From a checkpoint of a small transformer trained on Wikipedia.
Architecture: LayerNorm before each block, rotary positions, no biases in attention or MLP.
Training: a variant of Muon for these matrices, 159M tokens, 9699 steps.
MLP neurons of a small language model. Each row is named by its layer, matrix (up: input weights; down: output weights) and neuron, and shows model dimensions 16-143. Each number is 50 + 15 x the weight over its row's rms, rounded and kept within 0 to 99.
Before each neuron's rows, "fires on" lists the tokens most often at its 100 highest values on Wikipedia text that the model never trained on; "fires before" lists the tokens most often just after its 100 highest values on Wikipedia text that the model never trained on.

fires on: "'", "ti", "y"
fires before: "s ", ", "
L5.up315:56 52 46 47 57 54 39 49 65 41 63 30 69 56 45 53 42 41 11 45 66 39 48 63 34 44 66 61 44 40 23 68 61 38 50 67 27 49 47 62 48 83 39 55 65 36 52 39 66 13 48 56 79 39 33 48 72 36 58 38 43 47 50 68 33 62 60 75 45 57 34 42 66 67 69 49 68 54 54 49 63 66 22 21 28 62 34 67 44 44 63 45 58 69 40 52 68 52 36 66 44 38 57 56 67 64 41 38 33 30 42 30 52 44 43 46 57 60 71 35 76 45 64 36 71 39 74 66
L5.down315:47 20 51 62 35 70 57 77 06 49 54 60 32 53 40 64 54 49 34 23 36 45 32 64 54 65 46 48 58 75 50 47 69 48 88 49 66 37 54 33 56 33 38 40 32 53 40 38 52 65 62 49 47 62 61 37 40 62 59 58 87 43 45 49 44 63 60 36 58 27 53 53 33 76 46 48 15 49 53 49 31 68 61 43 61 49 65 56 54 60 43 68 45 35 41 49 75 42 47 67 68 42 52 51 55 60 51 40 70 80 47 60 63 78 62 52 51 44 45 51 11 56 25 69 50 69 48 24

fires on: "'", "th", "h", "eb", "r", "l"
fires before: ", ", "s", "; ", "\n", "ot", ". "
L9.up672:21 55 37 27 57 40 36 37 59 50 29 25 41 46 47 65 59 63 61 36 69 37 23 58 69 38 63 77 57 72 39 64 55 65 56 64 42 30 72 66 50 58 58 57 86 41 65 38 32 50 44 51 70 29 53 37 50 27 35 49 52 65 71 31 49 31 30 37 51 37 49 45 68 74 49 53 26 67 53 79 34 61 36 68 39 56 39 54 62 39 40 43 47 39 38 17 42 60 36 67 43 47 36 56 57 40 69 36 74 53 65 96 63 45 71 52 54 38 21 36 57 50 37 32 14 73 61 61
L9.down672:61 53 51 76 39 52 24 61 27 70 71 52 61 62 25 43 45 59 79 45 39 54 43 41 58 25 25 21 45 35 34 31 46 50 58 38 58 67 39 38 43 48 65 44 38 75 51 65 73 47 39 38 37 34 50 38 62 55 59 49 69 51 41 53 58 55 48 74 41 48 27 52 29 80 76 10 54 50 39 38 60 37 77 51 54 48 41 60 28 44 52 50 76 45 53 74 58 40 40 39 38 65 59 45 44 59 23 66 32 54 81 42 40 71 65 36 32 47 44 42 20 49 76 75 48 24 66 31

fires on: "ed", "s", "le", "y", "ever", "ter"
fires before: ", ", ": ", ". ", ".", "s "
L8.up759:37 56 62 59 69 47 65 62 50 46 72 36 48 77 47 54 67 51 41 75 21 42 34 25 47 43 32 68 48 41 64 28 36 62 49 28 18 42 81 33 44 43 51 37 46 48 64 24 55 31 47 29 55 27 48 42 50 27 63 50 52 37 55 60 45 72 22 75 50 35 55 68 49 57 58 36 36 57 49 65 50 56 62 55 30 51 47 59 45 57 71 47 44 49 32 88 69 58 39 72 48 38 40 54 34 32 42 58 68 41 29 57 65 50 47 37 25 33 67 22 48 82 82 24 57 43 40 74
L8.down759:49 37 46 55 21 33 62 31 33 32 34 32 23 58 48 56 53 69 49 48 48 61 30 64 62 37 22 49 63 40 42 58 53 60 39 60 56 63 42 51 22 67 27 38 53 49 33 57 79 38 20 75 39 60 15 26 65 84 72 20 36 66 57 36 45 49 38 80 53 61 49 39 59 63 61 56 63 65 57 56 46 50 62 77 33 33 68 60 41 57 50 56 55 44 58 38 44 24 64 40 68 76 54 39 75 56 39 25 63 84 53 63 63 43 48 59 75 27 39 43 52 72 61 22 48 66 48 36

fires on: "'", ", "
fires before: "s ", "N"
L5.up17:32 49 42 56 70 71 47 32 41 58 51 66 74 66 34 52 46 50 56 62 38 28 63 49 61 65 67 40 50 59 16 32 42 60 58 26 48 45 50 59 55 50 62 53 56 47 30 48 67 72 42 41 56 52 42 50 50 49 14 36 50 44 65 41 26 56 69 49 77 49 75 45 44 60 50 34 02 54 56 24 56 75 65 17 60 77 45 40 67 48 55 63 45 73 48 71 52 40 53 65 53 51 74 53 78 29 34 32 48 37 50 55 48 29 58 58 58 51 46 27 60 39 42 91 56 25 53 46
L5.down17:43 28 39 31 23 34 37 68 56 67 42 36 49 44 54 49 26 54 31 42 57 84 42 48 34 42 53 79 47 49 41 35 46 48 57 51 46 45 39 65 43 46 44 00 39 38 48 46 46 32 55 62 70 52 55 56 74 68 80 76 68 42 49 51 38 47 44 67 53 64 52 30 48 56 55 45 59 54 32 62 39 25 46 56 28 66 51 61 32 46 79 60 66 53 64 36 33 27 51 53 42 39 46 44 53 70 67 34 67 55 30 70 69 69 79 63 53 67 52 45 36 30 48 33 41 49 65 28

fires on: "famil", "histor", "enc", "g"
fires before: "y ", "y", "ball ", "ic ", "ical ", "ian "
L2.up369:39 48 34 69 65 19 61 61 32 47 54 67 35 37 49 21 80 49 35 57 49 61 40 48 35 44 60 51 21 31 36 80 50 85 73 28 46 29 57 64 37 56 72 47 51 43 71 53 64 60 38 57 35 21 28 58 54 44 34 63 86 61 65 49 73 53 62 43 66 58 38 21 74 52 52 59 55 52 49 48 54 53 61 44 77 51 39 44 39 52 36 56 15 40 67 50 40 46 60 52 45 36 52 46 52 37 64 43 44 57 50 53 49 33 43 38 38 27 65 75 54 24 68 54 33 22 32 66
L2.down369:64 52 39 46 50 58 53 33 49 74 58 58 52 47 54 43 42 43 72 25 27 38 55 43 42 63 67 60 60 36 67 63 76 58 48 62 37 60 63 40 57 56 50 55 66 48 36 59 47 40 32 58 81 37 49 27 70 59 77 59 51 71 42 70 19 31 51 57 32 34 20 70 43 44 47 71 41 82 46 43 40 49 40 55 38 50 09 42 34 32 51 51 53 63 24 30 56 29 24 59 50 52 49 42 34 26 57 24 65 57 64 64 58 23 39 68 44 53 49 58 73 43 28 49 57 65 56 80

fires on: "es ", "ed ", "s ", "-", "ly ", "ted "
fires before: "and ", "in ", "to ", "by ", "from ", "of "
L9.up370:33 82 83 66 40 40 25 25 70 31 51 44 58 82 52 46 34 49 54 55 60 42 84 68 39 36 49 38 31 40 43 44 66 82 69 49 46 63 56 35 73 99 46 00 65 48 73 38 46 46 38 58 65 18 53 29 64 43 44 62 45 52 51 51 30 26 44 58 49 45 37 46 42 50 52 43 59 59 37 62 34 40 76 47 40 47 33 51 46 64 56 42 49 34 57 46 53 43 74 40 55 57 48 55 47 66 51 55 56 50 41 51 45 44 78 77 28 48 50 54 39 71 71 55 79 68 54 52
L9.down370:44 13 35 66 59 27 58 44 64 41 46 62 46 75 55 60 55 66 39 42 58 87 28 61 65 58 43 57 57 54 45 52 49 48 61 62 12 56 76 56 12 52 47 50 52 48 57 54 35 39 36 57 55 69 00 43 70 70 63 52 33 42 52 52 50 48 54 70 49 39 80 42 50 26 25 50 56 29 42 63 63 57 51 70 49 39 30 63 71 35 38 66 58 45 34 65 49 34 39 40 72 44 32 53 42 58 55 44 31 34 58 19 41 30 44 61 56 72 48 46 22 41 24 63 73 64 58 50

fires on: "St", "In", "Coun", "R"
fires before: "ates", "d", "ail", "ty ", "ty", "a"
L9.up446:68 66 60 47 60 26 73 55 29 69 37 30 46 33 52 74 50 69 42 60 23 71 29 37 60 33 57 50 42 48 29 40 79 53 30 63 79 62 70 58 44 47 52 56 77 36 57 46 57 61 38 45 57 48 29 66 55 37 34 39 30 62 33 35 32 66 72 55 50 25 61 71 51 66 43 59 41 45 45 33 53 29 48 35 43 61 48 44 50 53 46 42 45 57 47 48 61 52 69 38 35 22 53 40 46 21 61 31 17 36 59 86 84 71 48 62 43 49 49 42 27 24 44 48 86 48 49 59
L9.down446:35 54 39 40 56 22 53 59 67 73 49 49 45 69 62 46 49 51 31 38 24 52 82 43 49 55 45 32 60 48 70 45 66 11 54 73 23 48 56 36 42 10 63 78 70 38 64 55 55 81 42 46 40 51 47 38 52 26 58 27 69 33 53 48 32 54 52 61 56 73 44 42 53 60 70 61 62 69 56 59 31 45 53 58 51 53 31 29 28 40 52 37 52 57 35 23 32 73 52 50 56 40 54 56 45 45 40 81 58 61 51 57 68 36 28 80 63 70 36 52 63 63 60 55 51 56 54 62

fires on: "an", "in", "Ger", "or", "l", "Rus"
fires before: "ese ", "ish ", "man ", "of ", "si", "j"
L6.up541:41 37 51 36 51 62 94 66 49 58 71 45 45 44 62 53 63 34 46 64 57 66 65 57 26 41 76 41 60 62 55 52 77 40 53 55 52 41 17 75 50 40 43 29 24 55 35 59 53 57 59 47 28 35 35 67 44 33 80 58 38 36 67 51 26 33 41 78 47 60 84 37 69 33 55 44 40 69 69 60 67 61 55 56 87 58 37 40 53 41 71 28 31 53 59 40 61 48 43 43 49 37 44 67 88 58 67 56 31 41 45 29 33 53 55 36 29 42 26 43 78 47 59 53 49 40 51 57
L6.down541:55 26 67 53 55 58 65 42 42 50 45 34 52 54 53 48 52 55 51 44 59 41 64 39 46 60 47 54 42 18 70 53 34 67 60 46 38 36 27 32 69 65 66 44 62 50 41 51 62 47 49 70 78 56 34 56 70 33 40 60 39 55 64 31 50 30 53 63 36 68 27 13 38 45 66 60 64 53 33 33 42 46 37 70 59 25 49 65 63 36 58 54 41 34 63 38 30 37 56 53 53 51 58 57 89 88 63 38 69 41 41 17 48 56 40 53 33 59 65 52 68 67 41 53 62 06 59 71

fires on: "man", "er", "al", "for", "oun", "our"
fires before: "c", "ce ", "ag", "u", "age "
L7.up474:35 74 75 53 88 54 52 18 52 48 51 54 91 45 67 54 53 48 73 61 67 65 25 86 64 53 23 25 47 68 49 53 37 55 42 35 46 59 26 39 41 43 72 69 63 26 27 55 37 39 54 63 56 46 55 67 29 45 56 35 21 47 56 72 92 54 54 64 44 44 43 58 43 36 68 42 69 31 42 65 33 50 64 47 56 35 55 57 32 58 73 50 64 52 61 52 40 40 44 55 49 33 39 38 55 51 59 56 34 78 45 50 52 37 36 58 67 54 20 42 37 53 36 64 38 60 17 31
L7.down474:29 48 30 66 47 52 50 59 71 74 54 28 69 69 42 58 44 47 37 58 49 20 37 39 49 77 45 47 70 62 34 30 36 52 29 41 17 62 51 46 69 62 81 56 41 68 42 54 91 49 41 72 46 41 69 28 49 54 52 37 21 47 59 34 25 51 35 71 60 34 66 77 55 46 63 69 36 63 40 57 47 68 59 37 28 58 61 56 40 40 42 70 16 47 25 72 57 30 49 39 46 26 65 46 40 63 23 58 43 56 57 27 47 47 55 48 31 59 74 44 55 52 37 39 34 59 53 55

fires on: "– ", "um", "stit", "- ", "ty ", "oun"
fires before: "| ", "c", "u", "ed ", "ce "
L5.up64:58 56 39 46 62 31 66 31 58 36 53 76 67 51 49 42 47 68 22 82 39 58 41 52 70 61 62 27 68 66 58 18 37 31 46 48 55 60 13 38 42 40 51 37 51 40 19 47 66 49 41 61 48 52 31 66 60 79 57 37 69 40 60 66 56 41 33 54 77 55 58 60 60 35 46 44 47 26 41 74 32 46 48 32 53 43 41 36 37 44 54 68 58 34 51 67 55 73 34 55 44 58 53 37 71 49 57 56 38 48 12 49 52 46 37 67 64 68 46 69 12 30 31 56 43 41 33 43
L5.down64:62 56 57 55 61 46 41 43 40 36 70 39 70 56 24 38 73 50 67 43 68 44 68 34 31 41 24 81 61 64 37 51 38 53 34 61 63 54 43 69 53 51 32 33 35 46 72 44 25 50 63 63 41 41 30 45 30 51 38 60 27 65 59 55 51 91 63 55 18 54 68 27 84 54 52 49 33 55 62 37 26 40 61 79 42 61 49 61 41 68 50 46 16 41 30 59 59 37 39 43 36 33 57 44 46 74 44 24 61 42 60 37 55 42 29 50 42 46 20 44 38 39 47 62 57 75 60 31

fires on: "'", "il", "ep", "of ", "ack"
fires before: ", ", "ip", "\n", "s ", "end", "\n  "
L2.up211:75 71 41 79 41 45 49 60 61 40 78 72 61 56 51 62 67 25 47 52 40 38 20 57 58 36 50 40 60 35 28 53 39 78 52 39 68 34 72 45 36 52 43 48 49 61 41 51 27 44 59 31 53 29 56 72 58 32 43 58 41 44 59 31 44 52 44 50 60 45 34 22 81 23 51 48 58 58 49 44 18 54 68 72 75 63 58 36 57 45 66 39 38 60 49 50 75 62 43 33 29 67 80 50 42 67 74 62 30 55 59 52 68 51 40 70 57 44 60 25 64 53 28 54 30 65 66 51
L2.down211:40 28 53 68 43 32 39 41 56 56 31 80 45 64 43 54 38 44 55 47 33 57 49 38 31 47 74 66 55 42 30 51 73 41 59 56 55 46 73 62 47 42 34 39 95 54 55 50 47 42 43 59 63 41 61 45 36 62 55 24 62 69 50 55 83 21 55 87 59 19 77 40 55 46 34 56 41 59 59 31 69 46 40 56 60 55 43 43 44 44 56 54 22 75 45 50 47 34 46 61 81 58 92 46 44 60 63 53 46 41 87 34 54 91 44 31 42 46 44 45 33 39 62 63 29 34 35 23

fires on: "an", "o", "on", "ed", "u", "l"
fires before: "ish ", ", ", "ese ", "om", ": "
L7.up61:62 62 61 57 56 61 72 43 48 58 72 47 52 74 34 53 93 17 45 61 50 66 68 43 50 32 45 46 58 28 47 52 71 48 27 49 71 11 43 39 75 44 45 38 50 47 52 56 58 39 66 53 34 46 64 52 53 70 48 52 63 50 42 62 23 32 35 76 38 54 45 46 54 53 56 47 69 39 42 57 25 70 15 46 73 59 60 64 41 44 74 38 59 57 44 25 26 39 56 58 50 40 14 37 81 59 44 47 45 30 29 52 18 56 47 79 44 64 78 24 49 57 52 53 28 53 55 67
L7.down61:63 24 67 52 60 30 64 67 36 36 21 52 47 46 55 33 21 54 40 47 37 75 54 66 63 36 55 45 51 49 43 54 34 55 54 28 46 04 46 51 76 50 54 87 46 42 60 15 59 45 33 46 45 70 68 69 28 51 52 41 46 38 69 35 60 53 16 70 37 68 61 77 40 59 50 65 38 67 49 49 39 58 54 83 55 50 60 54 35 59 68 42 52 32 36 48 56 43 70 57 60 37 52 83 48 58 32 51 54 41 30 40 60 39 40 74 26 46 36 51 57 36 44 24 20 61 55 76

fires on: "w", "beg", "ig", "re"
fires before: "an ", "n ", "inn", "ill ", "eb", "ent "
L9.up436:30 25 46 51 30 75 42 80 41 59 61 28 61 63 34 70 42 05 32 58 32 26 45 60 67 57 69 25 38 63 64 32 61 68 68 57 61 71 06 54 68 63 61 80 53 47 40 70 32 42 41 42 34 62 70 51 40 41 62 57 66 68 42 44 49 37 46 72 39 50 37 73 55 47 54 53 38 37 62 54 49 62 31 72 18 61 62 36 74 58 62 45 47 56 58 52 69 64 62 45 68 48 20 62 63 41 43 28 51 47 73 48 66 30 67 49 60 46 56 42 33 56 57 47 60 35 59 42
L9.down436:38 35 37 47 43 49 66 32 33 48 71 50 40 43 52 26 41 50 52 54 64 32 46 67 48 63 55 52 62 38 40 63 53 43 57 44 59 46 58 22 52 29 63 28 49 85 48 52 77 47 59 59 26 57 29 33 76 60 28 32 49 46 45 54 78 50 63 41 39 70 48 70 44 63 30 43 66 35 39 54 42 71 51 58 67 56 37 79 72 47 41 61 50 38 21 83 31 39 41 12 57 31 20 73 68 26 57 44 46 42 60 73 63 35 37 80 76 36 65 60 47 69 80 32 67 70 53 33

fires on: "'", "\"", "("
fires before: "s ", ". ", ".", "; ", "s", "\n"
L6.up110:35 69 55 54 52 58 44 44 52 29 40 63 47 59 34 54 25 46 65 64 22 72 53 69 46 26 57 20 50 75 37 59 63 52 82 48 38 54 69 38 30 30 35 57 73 18 58 57 54 38 14 59 64 57 38 34 17 18 23 28 71 50 60 56 45 37 66 57 62 39 85 52 52 36 63 34 48 64 32 58 42 70 43 60 48 57 67 32 45 50 73 40 40 64 41 47 32 57 38 56 41 74 47 52 55 43 60 32 61 63 55 47 76 48 64 43 43 64 56 25 48 39 50 79 53 55 57 54
L6.down110:42 40 58 41 36 58 58 42 63 48 43 54 57 65 43 28 54 61 59 59 69 66 63 59 52 46 51 54 39 65 49 67 47 63 51 50 48 54 42 53 60 58 78 38 47 34 48 39 57 34 83 62 39 59 55 23 79 62 81 77 72 64 46 52 69 54 53 67 50 57 40 29 59 64 57 64 48 54 72 38 42 49 05 73 36 52 52 43 27 38 46 70 27 51 37 29 58 40 25 39 70 66 54 22 67 26 54 63 48 76 63 52 59 53 56 63 17 41 66 19 69 69 52 67 44 52 33 25

fires on: "ia", ".", "a", "e", "ation"
fires before: ", ", "\n\n", ". ", ".", "\n", "; "
L9.up16:55 25 66 74 65 53 42 24 58 43 41 35 28 35 53 48 63 40 47 82 68 32 24 67 69 22 41 30 31 67 34 51 71 52 45 45 62 39 53 36 46 60 38 63 77 53 77 46 60 12 63 16 74 67 41 53 33 38 47 71 53 63 48 44 62 63 74 77 53 51 64 36 39 60 79 75 37 43 70 63 55 62 58 40 45 43 61 54 54 51 63 49 51 56 47 47 45 30 43 57 55 33 68 78 51 29 33 50 43 72 44 47 75 37 49 37 60 76 34 43 48 74 39 61 45 39 59 67
L9.down16:40 45 66 53 19 59 50 59 44 49 44 43 46 53 50 38 43 60 82 30 62 46 55 56 60 64 66 56 88 61 51 58 28 50 53 59 46 45 53 48 47 47 60 48 51 56 52 29 50 77 36 67 37 48 39 33 36 71 29 36 26 50 47 60 53 35 51 46 62 68 37 22 69 38 31 53 80 50 64 43 22 48 39 49 51 52 53 99 57 34 52 34 27 27 23 53 46 53 44 59 62 67 58 38 58 37 59 62 38 60 28 66 35 72 74 51 38 44 52 52 67 48 40 73 69 25 62 59

fires on: "'", "od", "ter"
fires before: "s ", ", ", "\n", "\n  "
L2.up766:43 36 59 71 45 47 41 74 36 45 49 23 70 67 54 64 42 44 34 74 67 34 59 26 68 20 36 51 34 56 10 54 58 44 33 62 58 44 51 48 65 63 31 49 58 69 36 39 27 61 52 63 60 59 53 84 33 49 61 42 48 34 70 65 40 59 52 65 43 43 44 45 63 45 65 27 52 44 48 49 49 77 60 45 48 71 35 55 71 23 58 24 43 64 44 24 52 69 49 35 62 70 69 59 83 55 52 26 50 81 56 30 72 57 55 44 43 59 28 45 40 50 45 57 58 61 27 23
L2.down766:56 44 44 45 71 70 35 44 33 62 60 61 60 25 34 50 42 39 40 35 35 40 42 51 45 93 84 40 61 51 59 27 63 58 36 60 38 37 57 54 33 28 34 28 84 28 40 56 64 32 59 62 42 48 56 38 63 33 56 62 58 44 67 40 56 43 42 56 43 46 63 47 36 73 41 62 58 48 56 38 22 49 59 48 42 65 56 49 31 65 62 58 37 35 60 41 43 49 38 18 66 56 53 35 63 84 78 58 45 55 66 63 30 55 70 57 62 55 35 65 25 38 87 47 47 51 62 49

fires on: "'", "ex", "0", "ap", "X", "wh"
fires before: "s ", "t ", "s", "l", "il"
L6.up184:37 48 71 18 60 58 78 76 41 63 59 34 43 52 54 73 15 52 56 23 52 45 49 53 37 33 63 55 76 45 43 46 47 48 65 68 36 28 75 68 36 46 52 35 79 61 25 16 47 74 37 48 30 42 45 50 54 30 54 63 60 42 58 57 40 56 48 69 45 71 66 58 74 60 41 55 49 30 33 54 64 53 36 34 63 50 32 26 49 42 84 52 27 46 50 42 77 53 50 63 44 47 33 53 62 58 22 39 50 20 49 47 49 57 25 71 42 46 42 65 64 23 36 77 53 24 40 72
L6.down184:07 37 28 20 48 84 42 48 77 62 39 51 49 38 44 56 55 58 56 73 32 46 60 32 51 65 40 30 62 63 49 62 74 33 13 35 41 33 35 27 58 43 68 23 52 49 56 30 67 50 65 52 64 73 52 54 41 66 18 44 58 48 29 60 39 42 51 52 68 33 24 48 42 49 77 24 58 31 49 31 64 47 42 29 52 63 43 65 50 25 47 48 48 43 56 69 58 46 44 58 45 69 51 53 61 46 73 71 70 50 32 67 72 46 51 23 53 60 48 42 39 32 46 49 51 49 60 35

fires on: "ed ", "eded ", "en ", "ten ", "ated "
fires before: "by ", "by", "in ", "from ", "to "
L7.up535:56 53 47 60 67 48 32 31 34 40 52 46 41 64 30 48 28 33 30 61 32 56 64 64 66 52 66 35 59 74 67 17 42 59 47 28 57 38 52 43 27 68 49 69 59 41 64 40 47 26 45 53 49 62 60 53 60 28 41 50 59 46 64 64 56 63 32 67 44 71 34 89 56 61 38 69 43 64 55 76 35 66 34 41 64 43 19 58 52 53 53 33 58 28 58 27 25 40 48 45 49 34 58 51 41 70 56 30 43 45 37 45 68 43 61 49 51 31 47 73 23 72 63 38 72 77 32 55
L7.down535:36 10 44 69 54 47 58 60 56 89 22 42 35 51 92 26 65 25 79 54 49 50 46 45 60 61 65 47 39 63 50 46 42 54 39 56 25 46 53 51 56 75 53 26 35 39 67 61 62 44 75 40 16 55 25 71 57 54 55 46 29 46 42 62 64 48 47 51 68 66 48 41 28 29 58 61 70 45 50 76 25 59 51 57 60 44 62 98 38 33 60 40 55 39 27 63 51 73 40 51 39 51 57 42 53 62 64 53 33 45 61 47 59 40 80 54 46 29 23 56 30 43 58 60 85 62 45 26

fires on: "vi", "tiv", "am", "ch"
fires before: "ew", "ew ", "ous ", "ti", "ous", "ol"
L2.up327:79 66 27 67 61 47 41 55 59 50 36 67 61 62 61 47 22 60 68 21 60 70 67 46 36 31 60 36 33 33 73 51 30 39 71 49 39 38 62 47 45 58 48 64 46 56 65 61 45 75 42 57 47 43 40 58 48 59 50 52 63 45 43 42 39 36 57 38 51 41 61 52 53 55 65 60 67 58 41 58 25 58 18 27 32 69 36 52 37 64 37 32 70 13 62 31 68 45 57 31 57 65 46 35 75 35 44 28 26 53 56 53 64 55 51 76 87 51 51 78 34 46 41 00 36 37 60 71
L2.down327:47 42 35 41 60 61 54 32 38 24 34 64 40 50 34 61 50 77 49 50 75 62 59 81 49 12 53 40 32 76 52 39 55 55 32 57 43 44 64 47 62 72 55 72 37 41 61 50 76 45 55 43 48 25 63 55 40 31 70 87 32 80 38 33 26 61 70 53 47 55 52 48 41 34 36 37 29 62 19 62 43 40 54 69 56 30 53 28 36 50 56 63 29 58 74 56 44 81 82 49 48 61 39 61 21 39 50 51 25 30 43 37 39 64 58 61 42 49 68 41 50 41 43 51 55 47 54 52

fires on: "est", "ast", "Coun", "coun", "St", "'"
fires before: "ern ", "ty ", "ates", "ty", "tr", "s "
L9.up502:51 40 31 54 39 65 60 39 25 51 53 24 67 45 50 47 56 56 28 18 29 31 62 48 67 37 77 81 67 83 42 27 63 54 32 39 70 51 62 56 44 52 51 51 62 39 63 33 36 60 56 52 53 55 51 32 54 41 38 68 48 50 34 45 62 43 58 35 49 33 37 50 56 61 34 51 51 54 49 33 53 46 51 40 35 61 44 55 68 16 55 38 71 38 65 49 55 42 54 46 45 46 50 40 69 15 51 18 45 75 29 38 57 59 92 52 55 42 41 29 71 51 35 56 56 38 43 32
L9.down502:43 56 25 48 73 69 52 60 41 48 59 52 58 50 60 55 58 50 31 84 12 67 67 26 33 16 28 48 41 67 57 44 43 26 35 46 48 42 75 50 58 27 40 61 26 53 62 52 60 57 39 54 59 65 45 65 72 32 67 38 44 53 49 46 54 23 24 68 53 76 61 37 50 79 43 21 66 47 44 67 57 32 86 53 57 56 55 41 40 66 39 54 41 25 44 48 41 46 54 21 66 71 72 46 34 38 57 60 52 39 50 29 56 73 60 77 48 70 42 38 45 39 51 50 41 80 63 54

fires on: "Col", "col", "aj", "illi", "fil"
fires before: "le", "or", "on", "leg", "um", "or "
L2.up376:68 41 51 18 52 51 38 44 46 24 68 67 46 50 49 40 40 65 55 69 42 66 39 45 45 35 75 24 20 36 48 35 39 39 48 60 47 60 20 65 59 77 52 38 72 63 52 34 57 19 64 62 42 49 42 58 49 52 15 39 47 72 48 57 38 22 43 49 34 86 57 34 41 62 64 40 83 60 70 42 58 81 31 53 57 66 56 57 38 78 57 55 50 26 52 48 55 57 35 51 51 28 35 46 56 52 22 40 74 56 41 33 48 69 34 30 53 58 49 50 80 66 38 51 35 52 44 57
L2.down376:54 27 47 59 59 55 41 59 56 48 71 54 51 35 39 77 50 67 76 24 43 44 32 60 56 61 50 32 43 43 34 64 17 68 74 50 55 44 52 59 57 62 65 43 32 49 47 38 48 49 85 31 63 65 40 53 76 55 73 39 46 60 50 65 48 43 60 61 62 49 36 66 74 19 43 40 55 75 74 21 42 33 32 60 65 69 27 61 39 63 33 50 64 56 33 52 39 32 67 52 65 66 43 52 66 40 50 43 65 55 37 55 26 59 46 54 33 41 27 70 92 66 43 42 31 82 37 46

fires on: "rec", "ri", "ag", "cri", "Rec"
fires before: "tic", "re", "or", "end", "ent", "ep"
L9.up118:49 61 58 48 37 35 66 56 44 33 56 49 31 39 77 20 50 46 58 47 44 46 16 49 67 78 49 65 44 56 42 46 48 80 43 44 55 50 78 91 52 49 43 53 67 29 28 90 61 30 45 50 47 34 56 23 37 44 29 53 37 53 51 68 47 41 76 54 45 73 57 73 59 34 67 50 53 37 50 64 50 37 47 64 60 53 45 37 64 68 49 30 43 54 57 39 72 73 44 34 61 17 23 40 63 46 72 32 21 50 59 64 50 50 38 40 24 70 65 53 71 57 39 35 36 68 68 70
L9.down118:63 71 45 81 29 35 13 72 54 41 53 58 45 41 24 47 54 61 52 60 43 36 39 55 50 51 39 61 46 28 27 57 45 50 37 70 38 59 63 35 56 26 65 55 39 53 59 59 48 52 43 36 72 32 59 48 55 71 55 58 78 41 09 52 32 45 36 61 51 63 64 58 72 47 41 58 54 54 48 59 52 70 31 60 65 55 26 65 31 55 65 71 90 60 61 43 52 36 54 70 42 40 30 36 62 29 72 40 54 79 31 44 48 68 65 47 66 39 47 53 57 52 17 48 54 33 53 26

fires on: "re", "ur", "ex", "res", "own", "w"
fires before: "k", "e", "as ", "as", "n", "land "
L2.up156:47 40 63 67 69 62 54 72 45 38 30 55 64 56 32 46 23 34 36 40 45 61 45 57 42 49 42 36 42 51 46 40 65 54 46 53 58 54 53 48 50 41 50 56 92 53 53 66 59 57 32 21 43 51 64 72 85 35 36 45 47 43 38 46 63 57 50 37 61 23 34 15 70 12 51 61 61 68 38 39 66 76 38 54 56 57 58 61 61 43 48 76 42 39 53 58 62 21 47 58 46 39 55 80 30 71 28 41 34 66 43 22 72 75 35 63 62 43 63 49 58 53 46 46 50 35 55 22
L2.down156:76 65 29 33 36 54 52 81 34 78 55 56 66 57 54 27 43 43 83 58 71 18 58 42 56 53 36 27 65 43 47 42 57 40 41 37 45 37 60 48 35 37 55 79 69 48 19 51 55 55 57 52 57 11 62 62 46 53 43 42 66 64 31 52 68 35 10 32 51 56 40 93 33 80 29 38 38 50 53 65 44 38 52 30 59 50 73 25 42 66 39 47 41 59 22 39 54 64 76 51 50 82 59 67 65 33 55 50 46 78 32 50 46 44 42 57 52 62 50 53 32 41 73 36 38 56 37 54